Weights of a small GPT-style language model, trained from scratch on English Wikipedia.
Size: 14 layers, width 320, 5 heads of 64, MLP 1920 GELU, vocabulary 18105, 28.8M parameters.
MLP neurons of a small language model. Each row is named by its layer, matrix (up: input weights; down: output weights) and neuron, and shows model dimensions 112-239. Each number is 128 + 32 x the weight over its row's rms, rounded and kept within 0 to 255. Numbers have three digits each.
After each neuron's rows, "fires before" lists the tokens most often just after its 100 highest values on Wikipedia text that the model never trained on; "fires on" lists the tokens most often at its 100 highest values on Wikipedia text that the model never trained on.

L8.up464:092100156127150190165173140141135143129095173128148136146119112121102205112120137111142074129084122138127165116189172096107060129133081174113116072157092148110174152105147125167075112078103148166121141153170130157073136112169133135159118097147107174110116148121108142148143060136152088130126117125188124163095233113106132146108115140092131142100108127126181132131193104108194132136129
L8.down464:128117153162149088116079121088170115109096104148144185133144143146132074146183088195127099117130098192120113124101141107144147162207082114100111101076156091128057121126142168122123150183163103128137105110122113107098168106116151081131138123108181061117099100103098131108197143135157115125139185138133092101097085120158154131128151082112091140106122162141108116125121156125095179115101
fires before: " "
fires on: " |", ","

L8.up532:215167090114146094113134074064090077130156120097123113187104179111105125122135146109177121183140101132097134120110099174105148135122157127142168135106145189158123167130138179137142087121132080109108125181170155160133114149162092110112103137148166131100109146179155087121100125114152091128109159123107120134114129097154175133100006127119122103114176116172074110072128131080147120144120
L8.down532:148084100111132184159143152132088118096116116106123133126157083122157040119121133163161123097125144156087117054148137103118161142162139145161159158162108090155168089135164167120109119125056124146144087129097133148083120110155136139082155169091193083118101033198073147165148173153128160141106075118107114151155188126099129076172129183145120058136144157097099144113119137153123123188138
fires before: "3", "23", ":", "2", " "
fires on: " ", "–", "ed", "202", "_{"

L9.up1422:079098106123178129156114086137164070139154098122121106151112176103154133174118126121167105139115207107150137136112129134171145101145134142127153133124090113139120154117064158130137127109129152113171118169087120119128077117121164113146134168125151167107114130119136129160163106171121112108164098175149109098114126095123118190099117124115155144138052145118058106039133139109158060146137
L9.down1422:110108131150114194093158106115058124085178122098104162133095146076144116126220097129116122173136158171100113080139197074105097132083198119160099112124117130126132103087094083166164118114112101125137102069105117143181152196164119108149095080160089090185134050115101128128156130113123100151142118097142194140075139120117145117118119158109170117146124090190172110150166136110163137085165
fires before: "4", "5", ":", "3"
fires on: " ", "202", "201", " time", "200"

L9.up1331:089118090129154107111105110119136127142064213116102200155156090156150118146127103171131148100145120115155134096169140153148162148147095071161107184172055145119134101116117100119115155099205125095084164086132066203106118124097122163114101138020163128089104142170142113128143145115094114123143156149078137082086111091184103181141181153095144086119129104115139045173049123095112130137120
L9.down1331:149134109168113149138092156117109142105167111134076127158130117103155141145094087161131124130150111158151120059107109151082084111123175157158107148103092141141124111154180154168203099129118178153117113111112123111129124090143147124133187135155143148087178070093182112135149144121191089087110140141094138164106141133149107140137116107115038157109134122132159164049124091105179123111085
fires before: " |", " |\n"
fires on: ")", " Goals", " le", " l"

L2.up1884:152120186116156105077180163126135177113116166151156119121144164064106142143132201116126064145103082110126086135140102155136109036106191170119139073157149109146091151166133071121128122083095186133097106084154105154140071117166100138137109097134084119161117112055136115177143165137130128164101150159143189109075145141142134126111165166118138103142137118183096046154194139140192097074175
L2.down1884:174145120102180168141086126130220104131109091113138165158142144140198163118135103136096168135084178143133110154198159141122148124112093126145170108103146143157118150127117177124136144124134114122208176071133092129139157187083063105158148170110129143151102107100152122098061137196098109092131169151107131109207121169171126111112099173108100119084083157106118147111116126107122093080084
fires before: " ", "200", "199", "201", "190", "196"
fires on: " ", ",", " September", " December", " July"

L2.up1455:146161105104075162089159073131123118030117066104173108094102121118079138141155145086170081075060084171095115105162168126202105116110164119113129148155169126113124116115123159195149159149141138150128141135167090100118140156103106133148076083087178126138120165144157171150188183142090127068115126180159088139173121135140144129192124142078123156122170132084111185121157179121096139144094
L2.down1455:118133135147103159108130154117108146151133151160163092143140132132119138137150072111130137145199126082096177081118122095100117170135113255116128071104172122162174106156135065109152122112127115094133096171164182148134078164108197104076157115138117190096138126102134069143144098092094113150144087135168177113117148189092101107144116146176099082123069092153158115083098129149131127086116
fires before: " |", ",", "-", "==="
fires on: "2", " votes", ")", " ==\n"

L9.up626:161133077056124135107108145121142153128131098153130158142132122129123193147093120056205144062122091086080166133153163114146080142189145171101154096147139146160144114080180124156097085173102099126105162139119108090129120171113090140118154083085149145089061147136147154163109091125141162158168125112136120153078166134127122131130119149178128098142092151094103137138131122092132161181146
L9.down626:082142117138227129091102119074167064079115129119185072113146112168135102059106162123146120130110097132132188104125135053132143149116187158164151113103105058124118128120083090138138167118133138134116164096156131122160144132161104103148097099147116167099143160078118113070116157187142138119085136137153150113115098115175106147135149188067101151203149126094129133108160129119101139099163
fires before: "|"
fires on: " |\n", "|---|---|---|---|---|\n", "|---|---|---|---|\n", "|---|---|---|---|---|---|\n"

L8.up702:093121141148130120125180166110153112114079101190116143144127164161189150144151161123129074117119100172164143124090132139132059179037138097190147124141105108180133130106153172171050123169188116123087091120044113148130178114075061145175140181143160114164141188075080193084165125162101071150139108171073101131159149156083144108119173139146154133116112087090183097134100079079120117203090
L8.down702:085104124120178178163137098134120139106171091113173150152186109102127087142179098074194163118108123133123130182091168119140162101160062111115102108109072095120121142127152118073143140086149135050112117129160126152079080090111114117143127090141134139108133081067175107178164083090203147120093159137148144181100117137185126140143104058125145127117062169089103132164211145186123147155076
fires before: "2", "6", "1", "4", "3", "7"
fires on: ".", "–"

L2.up1103:175130130111136148095109141116136150113172174175132118090159067082118171117157201103198168159093138071117139116116140085145136097124128093101135066131129134061173122120172144155169087078105105141191117145171112131116196135154124097157140099061155136139153172180144107103108126116083145103130162196068150136124114067106184182140173127151129089105155182119140169100093144151067151150127
L2.down1103:106163104121095130160080059190155153183119115125117148095140123118133120111102139092090125088069126121158110180149083078067107133114082154163099185136152132094155135104140049105129111073120163184162156145110137094111159145130109143162130103142140137101145142135163064118157134197143137103117135085133123146223122122156132107122104163151133145185165115107123130175121093208096159101143
fires before: " ", " |", " |\n", "+"
fires on: ":", " |", "0", " ", " of", "2"

L9.up1051:110116118091130100168113105174166109137125140121080076150108086146133119084148120131156122164144120119140153137104182063125085200139154141127121136147154105109128103095134124128081150178122087122158139122093105103134136155105153151169153211132132154058117109113092115165102058105142178124085147120114126175152167148164143101112150167034122120101114119136178159112135147137136128130142
L9.down1051:099098130142116101166087078107137157180140110085150124091055157146103090108135173104156097203129141076165123140104136147119142144174118126108145106167142197089106188093135123139128090184091133122100089066163108207144126142120116147141090099090139175194085155128127129123201120206135107134148117150106049174152139110083141074123116131096147105123165116126103079121116128096078108167171
fires before: " "
fires on: " |", ":", "″N", ".", " to", "L"

L2.up1901:111085071090130093160130086185151154158140088204112096134175052137102133079153172133158074122070175090118104154094089227094113107100165095114059097166131166183193139092180105100110126147160128130104172148069085122152129130098125108111118108096076088179153120140160080122140129147161152077105135102051121171128144176152144129114120165096095036182126120111145116104119136150101143182180
L2.down1901:048144139132111101119166186162119138141152132149127145100077121122134145163103130111160179145190118118150115194075095127074090212139142125146110161178188096153139146108162128106142104113107128095148112143171114038170152086113143124096186144137171115046086112169158164101085120132106166073163136116140075093169158085159117158122100121133123176102125130106062158190206117132104105108162
fires before: " "
fires on: ":", " |"

L8.up1723:075153108069165130128193137187158110198132117144140133084138105128170150084116135180124093135129136103106154126180122049104070104161147182150156116098147131150110117151121126147025103130165109159111095116128063121120196139143149141165118107107106189121162143097139143136167146107124063111124147204163144139096109065132097158136169131105133128146126150154105089100119114149095060114093
L8.down1723:162058075099080125153097132093123105137150128117096125123129091154122175132136143086189164152092132158128169140163142147159131091137203126149107163158155138122183120100122068117130144093078166123155097136166161123098076162118094091119185127116141111145078137145136142133123119134096123162134142179174139074094093096172130133150118147106108070111100184094206080111116112127101197136155
fires before: " "
fires on: " |", ",", ".", ")"

L8.up695:129063152100111166186163151119189072157147139108105164127153101104125130126142150104121113182120110130110131106143127121105135110146212095115121119167150124142109169148105192118139154082148150145169137086185080172130164129104120116175123183122121148105143184109106148036152155112140087169099117104196146153124171136101078163073121074119097098190132111161177225122175142184156145167119
L8.down695:094139134192134092101102120150098156099092146160129183149140139184130089127130146157105085137121142137153142158109116141158125128109094116146132177154163117071158143075113194148149097134173085166131182124061171118128126117142051126116057113182110126161167095128168134182157142110168128117159101090105117161128091143113138095138170139081099194112192126110112093141091152068109163125067
fires before: " ", "7"
fires on: " |", " ", "-", " and"

L2.up1127:139138116124165120153096102149081136194108157184107095186115099166129147119103122107166104189090149116124101146166108123143112175154102056097154069128141119145080167104135155115072117120128099063156111138164144143178206091159089134115123178141116058125111140125113154142116153153121123163118088123162139123158150121127153203116143107128143174098107099086140150140123161172155155165121
L2.down1127:166122107120179122125134191081134159141158113139105066118118105118129161096170154158107091065105151120126122109127072120133090114124132091134114075144068133129147167128109084131133092103073150139168134113132192135094153097145186140129096099081146118105120171150132095155127077133138133125122169139109116182147165134128184142068102035113086117181152182169126179136117168108080153160163
fires before: "|", " ", "|---|---|---|---|---|\n", "|---|---|---|---|---|---|\n", "|---|---|---|---|\n"
fires on: " |\n", " |"

L9.up1072:114113104090127115113123112082139107105088125103043152144118154122108158125127113141119200166112089121147116150103099091140187211173123160114033176135184130147151107130126179168053150107121136107098123134116125174116086116114119074145122113162195171090113095102118101096101118143124158123085089103126066122200152139108170124130098098148111129174131116122108126106147161123099162120148
L9.down1072:093124157165150124120093178209130173153135153097149135143154193126123094087177121160132139178157174105125135108102141055194145059102113132140142093122051088168150162160147164113159096110114159159079052116070108106137104158120112137113097103145147121129067169128157144096105158132148125126142125173169086111043110062158113139142164141162094160103165169152129158143185104140155100156095
fires before: " ", ","
fires on: " January", " October", " ", " December", " March", " November"

L2.up1578:183116123130155188158098094101147107122143048156184107111107161130136126175193150109131182134164079135116104097157236142124021161130088153167070158176158156132154086123145154110124144142120141112167110136106132125073124116163105149126140140198159125140076163168224116161116112158145132155128153152094132113094103133148146079173166138105107134138159128129174109157174131075119102124121
L2.down1578:109169140115123137114153201160173068151147128132116075162131201065124129152090112085118111148144054142144142176190112143118092114158095127086126133158086109087079117177116068128142150121143133088162137130110177075205147167123186151073144111142164074123073152089102100111113103119136163126124148165160089166086143073150145094109116130115125111075144153149081187121127071154085157131072
fires before: " ", " New", "000", "0"
fires on: ","

L8.up664:105075153146113121178071119134122136110058176107135152156085107166082106114109147066113121115116137110174132123114059166152172136118095115197182093098086128127149128115191143175104118151195133131154120079098071093120099116126085114101134171186169107086127105141169178183093098160103118143170157172146168125115166135162148118112136118163101125117171109118093127156098131148108136148117
L8.down664:041121164077117101162101125077111082165104199131147062092148172202077096183189131064141131121102185137125070166079164135173157127110126123114127112149146127171165079126145168102126176066091153143076139130165118073088095073114081120125116154182139153087109119062098130113088083163128161193117093181134138085141164129110110078110151105148182179151132098122155166132130116141130113142106
fires before: "1", "3", "0", "2", "9", "4"
fires on: ".", "–", " ", "201"

L8.up721:138065115186089119116146107126126105121111140202095115043200061096153130113137161140145148124099126128153153193147124150224152120106127063131159149097143155089079092156182147155132114152156092161159199095140117161170129136162135133111134135158147088126149119113131172142090127102158079120198144152185112135115162164154052132085124083111107155155122087163120078090092079071154145148148
L8.down721:188096188120166208138151174105130139136175114074093065113036136116142122128137111135128103117128126088139112101120134169122162089067114193153122112104123087191199188108151136119138099105147115144106141140135156176126123163121087165125098105147115191150139155130184082120187088128089138131104128141128125125146136143112143133100113129102150104093099151098103190161181115119135101151158
fires before: " —", " in", " ", " on", " to", " at"
fires on: " |", " located", " held", " buried", " released", "P"

L9.up884:123157066084164127164117123183193155181065172090112155121132100062066115138113163131089093099131160115089102111154168120137072071132132147188130141156122100139141141098128111132081130115113136134146120210183150140109137123140086160133115172133140098108091126113143111070165124092149087130192138092106164142085149145136138114128078111151110126079128112109153130112138163098164067134179
L9.down884:088120193126180100131130156118142115071106150128135125129115145091094158073125120108101141140158132149077139065129122116171155163132129063126105111110138126128130092105143147120107100140191099076126146110125049123133114113117169172146133160193126137155165133136079146116099128084134133093169173192146163123115132183120127134138135129119193140108129103142131159178130184102159135110169
fires before: " "
fires on: " |", ":", ","

L9.up1206:096120172073153099140159137172123155130105185127119132137148104119173137155152085098145138158100169081164128137072103152112115126142127145103082199180147083147122158211197123104149174159080051084135129105144124198135112145108145127125177107144140079118106160120139150179149097128158151129084083176091084131137114137078099100097084110144137194115114110142046107105152170084111178131087
L9.down1206:103105141166109137114077109068211128073150134134149146080089167170160129120139138138140146154134107099153161123137102109128122117132099154173132106151125127087141132108133095169117141192126109165128179139149148165122135191136120123124151196079121112058138087073126144083216166128059111110147097088112150174116121084144102168133138137088135128148204147122189140139131157204172115091120
fires before: " ", " in", " to"
fires on: "On", ":", " –", " on", "born", " $"

L9.up824:142149077067126053113123105172185189133168139151171146150087117137132163160172127092096157154090123119144112103127128095142143100139051149108138127074165177094075100109185188119100171219160099125166149130121130103090146070131094089093172122123113134134105148160186128165110170149124123102130117150142089096127181137107136149159072175105150092116109153148141087108114108080139119132137
L9.down824:106132143199103111124150119119122112164149163059099131138107162194163112129175066144132057149134109141107082114176103107146120142074093108152136166128185135167141199128047119154137116123180119123106144154129115080158146164119159130167167127145099177117067098129100109219116115158065160112111193120141161108097173097122178107085122093174105163170183115150129059128123129160124143133085
fires before: " |", ";", " |\n", ":", " "
fires on: ")", "2", " Rank", "5", "4", " |"

L2.up236:153089108134141170164110151116122097107173121155146175111129114119137112128153089071153161172123076066120141106139180149178086118125144095124124128126167087167076115106081141144122084127094152175102130160173148088095125119157132163147082141114179130103191154125156100130179155080139082189113043103125090166150200168176153121168137078141184120096127124150144075130139117118183124104059
L2.down236:089139131134092133131084155133106162164128062142160140144152127121103112173177118104188091126136143101083090131101122085122156110142104175110148087151125119135096157136155099203168099122048088137250098119146155119106139089143148175136141115078091108105187138111082141125125074087139119121098101156161062111140139156090103123079106134140102134111083110131165184151182152180158172145142
fires before: " |", ";", "|---|---|---|---|---|---|\n", "0"
fires on: " ", " |\n", "ed", "0", "4", "3"

L8.up37:121175088094106125114142086114142135106120142108109159131106140087184123131127174145113131129093115158099110094106133064106121126089179094107061077128116115096134080120169200128150124156146130160117096188074107157174138102149066139091070175077169179184149111099141095127108145144106179169108158198143152111145110143120123099100177120064108080115151040110186135184124118099187179118095
L8.down37:089112161050151137116109155153131130136162144145120112118074155119138107132158095116124155140120171150085188118111115149173157106121149110091170091133078148150162119114182102134120132087135077155170174132078164201156187113128076091084117135115149104092128178141104081157108151168045153122178119175138148104112088083116112156128091120219115166119118140130128107091171218125137084174136
fires before: "5", "6", ":", "4", "3", "el"
fires on: " ", "201", "apo"

L2.up1485:142118113205072074179157117172146110161105140120132082091149122154091162126150112155149126139103128104124124153107134102157123170091130046168166182135089104093120156126112183146109094127144111061098111129123092117141171145145086114139080061136149152132155149044166141152169123146107092111161159104120104135102144158130105145181113086104099082118149159110141151084172162098075140168115
L2.down1485:135125086158157168116131135125105116140100124135123173156105113070129093154159118164107154128130150059113123130076129121162147113102121146077081110149103136172092117072099135126151170139092105137131151151115151194105147110126135059131133124098093134123081178165156063123139150069136113120151099105186181138123094155136131127106121086156080143125098125162166164079094084097120125157169
fires before: " ", " Apps", " |", ",", "agan", " ±%"
fires on: " |", ":", " II", "ann", "25"

L8.up9:097091081101135132214125198105171058131131196185112131156126104121108121164090130110136155132100125194058132173130158132099113101188111155088115095136112092112161117112157107085176088182168137125106128151128126114125129147205114109173108107164100114113119154085154107109171094146159179071164131144123180154142167120148112155108100135150140062162112091145148130141116103115169099158153
L8.down9:135114170199180109119137108168150173111127129121139127141125151105170122151212155154135114133112122096090128168172068123172171141153176116166125116157115146117128088151120101110118135087103121110072110118113098158156136167105158092083154109079091076106114126139157118149122128152127124112111154147120105083086110137136081151096138114083135109104082141076077119114118163149159152131148
fires before: " "
fires on: " |", "|", "-"

L2.up984:116141111123152165191080079101164119163166169134152094082185067210130168148157137127185169134126176112121102108112155075132132122141138150146134142141074166075139148128151134144139104153118085113135142154131145140103109105097131114153146085174118142064100165130125114125146125127130143087170198178142139125145139116061096119062113124112175110151090085053077078095117095077126066079163
L2.down984:180162129177119203142117146124154085180149124134117125126130128123164128120135136118151153116086131132075109144114086104139060116048150132124140143114103159108093121073195118116165087133088093085108132129134180133102099144113147097128118092144199168066094125124178123071149167136187122133121151160138154103137128092122111126150154134147171092156101077127112119127114098128115113104229
fires before: " ", " $", " Democratic", " \""
fires on: " |"

L8.up134:175158076095118155133151143151117202131073204100156161140144159165213130145147121120149038151140162124121140089102191126153131161131142165116131171135136088120097137149063133135133163176123128167183147110164127198156084136124136146114123164140071138094070118118132077101128149150075144149115069085135102088144123122081145102180083157154143116149142136148068127166141106132153116149139
L8.down134:164109149143174142136136096173074186148078137164124143158103095114134174138142156184067110116150101108079063127139144123149148133122143163110114124116155167110064119131145077132096117068192101128101103129098179118092123117164111103187170147132139213124159139126160129129138139094098129125109092156175101130122143159127131155135152087148103148161114073087110123100083138153091156120087
fires before: " ", "o"
fires on: " |", " having", " had", "ic", " have"

L2.up1276:137103182178174112154117133143125124139098109151114160209079102184177146126121134113161110129112118177096108153181157174203119149126140167117147052128154156110111127138072173139106176163130089138152160098104137141158137135114134173164127145095109136104126141065121091122069075132147169188103127083117157154167141197116090102167136111125119124078088144164146143059139119156185112141136
L2.down1276:152048200151122151069115168128106147126140101109170153103093167167140147131112146123128119105097130081111130101070194176081129123125095162137097145119178141105109149101223150122127169091088157114161099116154116158127125100183137123117176119103105168144120156130160152139118151121126143128120150069176089101140142139158143112076099170118090125131076099134098104147155126113099099067190
fires before: " ", "|"
fires on: " |", ";", " ", " |\n"

L2.up654:094070119120153137081105114106144117111104103116157158189098139181165162127096161156096165076097115087158134147135141149107110121133117080106170106172135168099129126141141142149098117147060132138084137150153143097148147031131092136172140129126075134155106098088134117140135113159068169110122114144087124194153139189103126169128097194118097138132103102156124140082156088140111137175158
L2.down654:128106137127151129139132219171140137110186091147147100107093178116094129202151109107095155167137177116149111138143114114150123093114193134169169103099141192094124158154093116114087116160110142202140140082167140120134119173151146132133171123084096179063151134109152111078148079080072182142151110087153161146095127178123123092122136109075169105113114149162132150191150062139115095158189
fires before: "|", "|---|---|---|---|---|\n", "|---|---|---|---|---|---|\n", "|---|---|\n"
fires on: " |\n"

L8.up1388:069090102155117145110150096123112121159108100151140140149061152200158104153148134120180109161093175147141192164147133140093091189039128106180096121142102133117107144087120082173078099115124111125098116128123170166111109146097084155144064194178124137106107113149130157134191146143060118095144125159146171145123096143144134197127151112141220103134149079146043074119135081160127148109136
L8.down1388:156145123078106158123106116144159116127122175153144115128119153098098183101099080095111174131165121101095150202119139117107116084190172107119128185125136086135145089116125199125193136162124162100149208107141139174099134131118116091103155175082078159159194117111150118111100113152216080145113138100182112133112136073126096119181162088137114141143044101136163148152135159124099129090142
fires before: " "
fires on: " |", "ver", " "

L9.up568:138111150139115112158140121082141142075139140133143123143163103156089148118114092132110125139118098114164104124162117054154109128136082060106153093133131185159114158069106162170123104087174114189084176131091109136075117095137113114047082103182127141114149106096144128104093150171087132126075170139202196124113074084113164131075139141100080215089121126127112137054096094175107126138120
L9.down568:138101156154220100079079153183124169198112160179132160122175179180097125078113155080157150124192191105142109117121199145139096096082114162195132156165113117117107168193201169118150138119156100153156074108110138098161118129098134110138135135128188131168149091089132102147100134149198153117112102122086093095142132176158093062106098121128138162098133099164189100118147193111092085132131
fires before: "2", "1", "3", " +", "+", "4"
fires on: "202", " ESPN", "^{", " U"

L8.up509:194107149083113116148165143104188129088126188177137182160158158087135116184122134152115138157109130072162095163120091122147163138085121125124194125074176113110122123234120197237163133083102140132091197153130161144120145095117090133150136114135175130131136172151092192104122154136138159082112126171098129108130139093134095084142140084159110210134169100158101154142151134119127134130101
L8.down509:068164124134084093106110132153151115145122118179129135118102131161108131085149138161128129090184117189128106127063131139127162130105148109078145138116116145094179144142158148139120175137166094094090099164153171115143085161107148158178090137128186092134164175109108146121087091077179114175099151153104131114166116202108123107167119133144134118125175136129124126110112126125144071141109
fires before: "6", "1", "0", "8", "4", "9"
fires on: ".", " "

L2.up900:111163126099159114114130123147107132186169070184115053118172083152114099173175171072098152099126167152145180159159201102144090098101104182141107110169147137144184152161100159132095127153091132156127127188229175140140121126105164124172129092168070169185121112110168121141079191167045151136151131145155108154123134084173113134083148115155118113078081164129152160115176095072101118138144
L2.down900:158123147130098122094140137115115100144035144153128107111088131108116162179120134103112159156117134129137112135116147114139107145226168116130184145123095192152134118138109130108132137126079156125161125126068088140081208187129141121175085150170068113129068118124170119131078117087137090119085143130095142099085094109098122129150086102143108167101116131174136182114119195135130098112147
fires before: " ", " ±%"
fires on: " |", " (", " (−", " –"

L2.up1645:098096153145127137155108100071140083111089064133152127110115178057122155083078140111122112162088122106148133157158139153168089116109120039097121134191099132104179156166171131125111168118110057114150116105118163080112060113124076145163091148123143183113102203130127145122177171162084091103114151123149129111111160124136194133099130136128162123064182111200174163106134120172139071108145
L2.down1645:127207102115136078159136124114190127095115125106113047137183199160181140122138167144165166133132122161116172134123110125174100161117085124176133118113106115107160088128120057147106128093144081080133133157109173110108146096173138188109108149153135122158110128138056174152167111125158130113125140101139146096110156128150080112139107136121099156170113097144163094119167089105073102152084
fires before: " ", "|", " |", "0"
fires on: " |", " |\n"

L9.up1599:176139121137159161112129102137128105164098148158091180089113095129145113118149143151172097159158120190130098081131073155085115064131102158057164121094126119098119155130117137132145131080185127152133112100144140158158089136178112080097174134153137056168088091185120094094124170069086132067159132082129108062130074136115125180124132145115095141099140120122113076118148209116127110177131
L9.down1599:124210100116132134110150139164116145057130105121118084111100128141132095094097158154179105126118100078162230129148169122168161096119112178117151102135117212147066124158198129099124144172125157092146199145138092085105117105147150104103131131126166191100158148158179183105062142125165157083104173151185134093110154152110071119104120139171161090153108172132108122166200149161150138095109
fires before: "201", "202", "200", " Votes", " ", " Macedonia"
fires on: " ", " |", " mid", " North"

L9.up741:078105070183070062134125116141134112191127138164099103096141097121130063189142138191101148164111127182164163103146129125168168133169157091110205132095131120127138181110135140115116117129128118111069101133190092152089132109122110180146144159127078172100147163174132194096141137150146162128153144094184167169140161104141126166105110125144122078119095060124119142126118103098118132109136
L9.down741:127094119151176131126159157139159165126132142134104113129142135149140149103140167039142124126125040107111130130142116087129108091183179098101083145137150119106141133069155125095111185116148123168161218053130075193124155126130136104135129146113162096162174138155152118156118136104096053130109134152101089110148110120137161130123090120145194122126125141094095113161147127103148137152162
fires before: " "
fires on: " |", "|", " Platform"

L2.up1863:085118073116064177144120153057165108130144131130134130129131150101090148172164177159127098141128162096216138110134160158078159126108150085137071133167093115096165111124130097131114182135100146098157071169167160139141055176101101135134134077106140157097131118080121126116098160141085157116124151164138106130164126122138113197119128122173118136092123133073106086170107129126190075129124
L2.down1863:157124134095087127151126161110111096142062105104084109167093119167165176140144153103156139141117184156094136125139128068103116200161126139144134132102119124124161069116138150135128157176064132138106065179134177133129178087144095115125122146138067137119148130115087117117208165158149144195102131154135148116080157157090141095119116161086122079075142160096170141081131081130124118094172
fires before: " ", " The", " —"
fires on: " |", ".", " the"

L9.up1408:153175135133107157112114148166157142104145157098092122177154149134150111108105076034103153110094165124155133152076096118174144139143187118108142117051127123086170123193080190138079093097124129140113147198110133124100146115131162065173137118141158081073083136080132147161113113127106131092183152103155143129072165142098163121120160128111161143100186115154122172155078070121122108166144
L9.down1408:132146105101039131137113138121159126115158109099178128160155100110171125072164085191132122127186132182138095161146157117119160190194164101157094149091113081129140088148167129139143098104180093104137102133087160147125184147137107122170102098074191075145149135049133106108193179173125089137150101162087165164111189141122048181084152125084130099128155144102163152124116108143174117152082
fires before: "6", "7", "9", "8", "1"
fires on: ".", " ", "–"

L2.up1041:104179132190148148146148140195054106157070160154074170155133073157131155188136115102111106092091123169122181119164118101170101185114140113108126100137130129168143129154120135126059116168164155113127114148106155110142152176105138140178169108079177133157129141148085143164120116116041110157140105138129081186120157147145092191102094108128171134108124128195053123106169110104160191147077
L2.down1041:105055160134129138105101139146152132096131140065195163103124094172096114134075120086122097189135095171139070111177128119079099125169159145085138126168077114148135147100157152164114152115102203172134143145157123126112158080111142123081067091043078115106152146088104120179142079147145153102120107085185116102161087104135108173144082112108116169105090146094119148136104087108090114153166
fires before: " ", "|", " |", " +"
fires on: " |", " |\n", " ", ";"

L8.up1762:054160155153129183135142125100169128116087152127084162119119100112115157171068120100116092097189144113074126159177087123086122112131106132027134143106124086129157090128100160081121154134100116119123130148088163147130135155123081132097070148110147041101115054145159176161140148107150167122125140108124104171110128099092117133117131139169127173151088156119134134190123113074188107160135
L8.down1762:159120110170137121146120119116108071159195155161166131097119104110117125107199130132137088136091159115136129140104156150095116132085108106158106119126139115138156146113169106128029111160148103114131116116088147103106114132155150153138069189107124130111097145137108083099186122135134076072138149148106178117131110123118219074146143127091129043130121150127153082103064112155112155097137
fires before: " as", " for", " to", " in"
fires on: " known", " such", " seen", " held"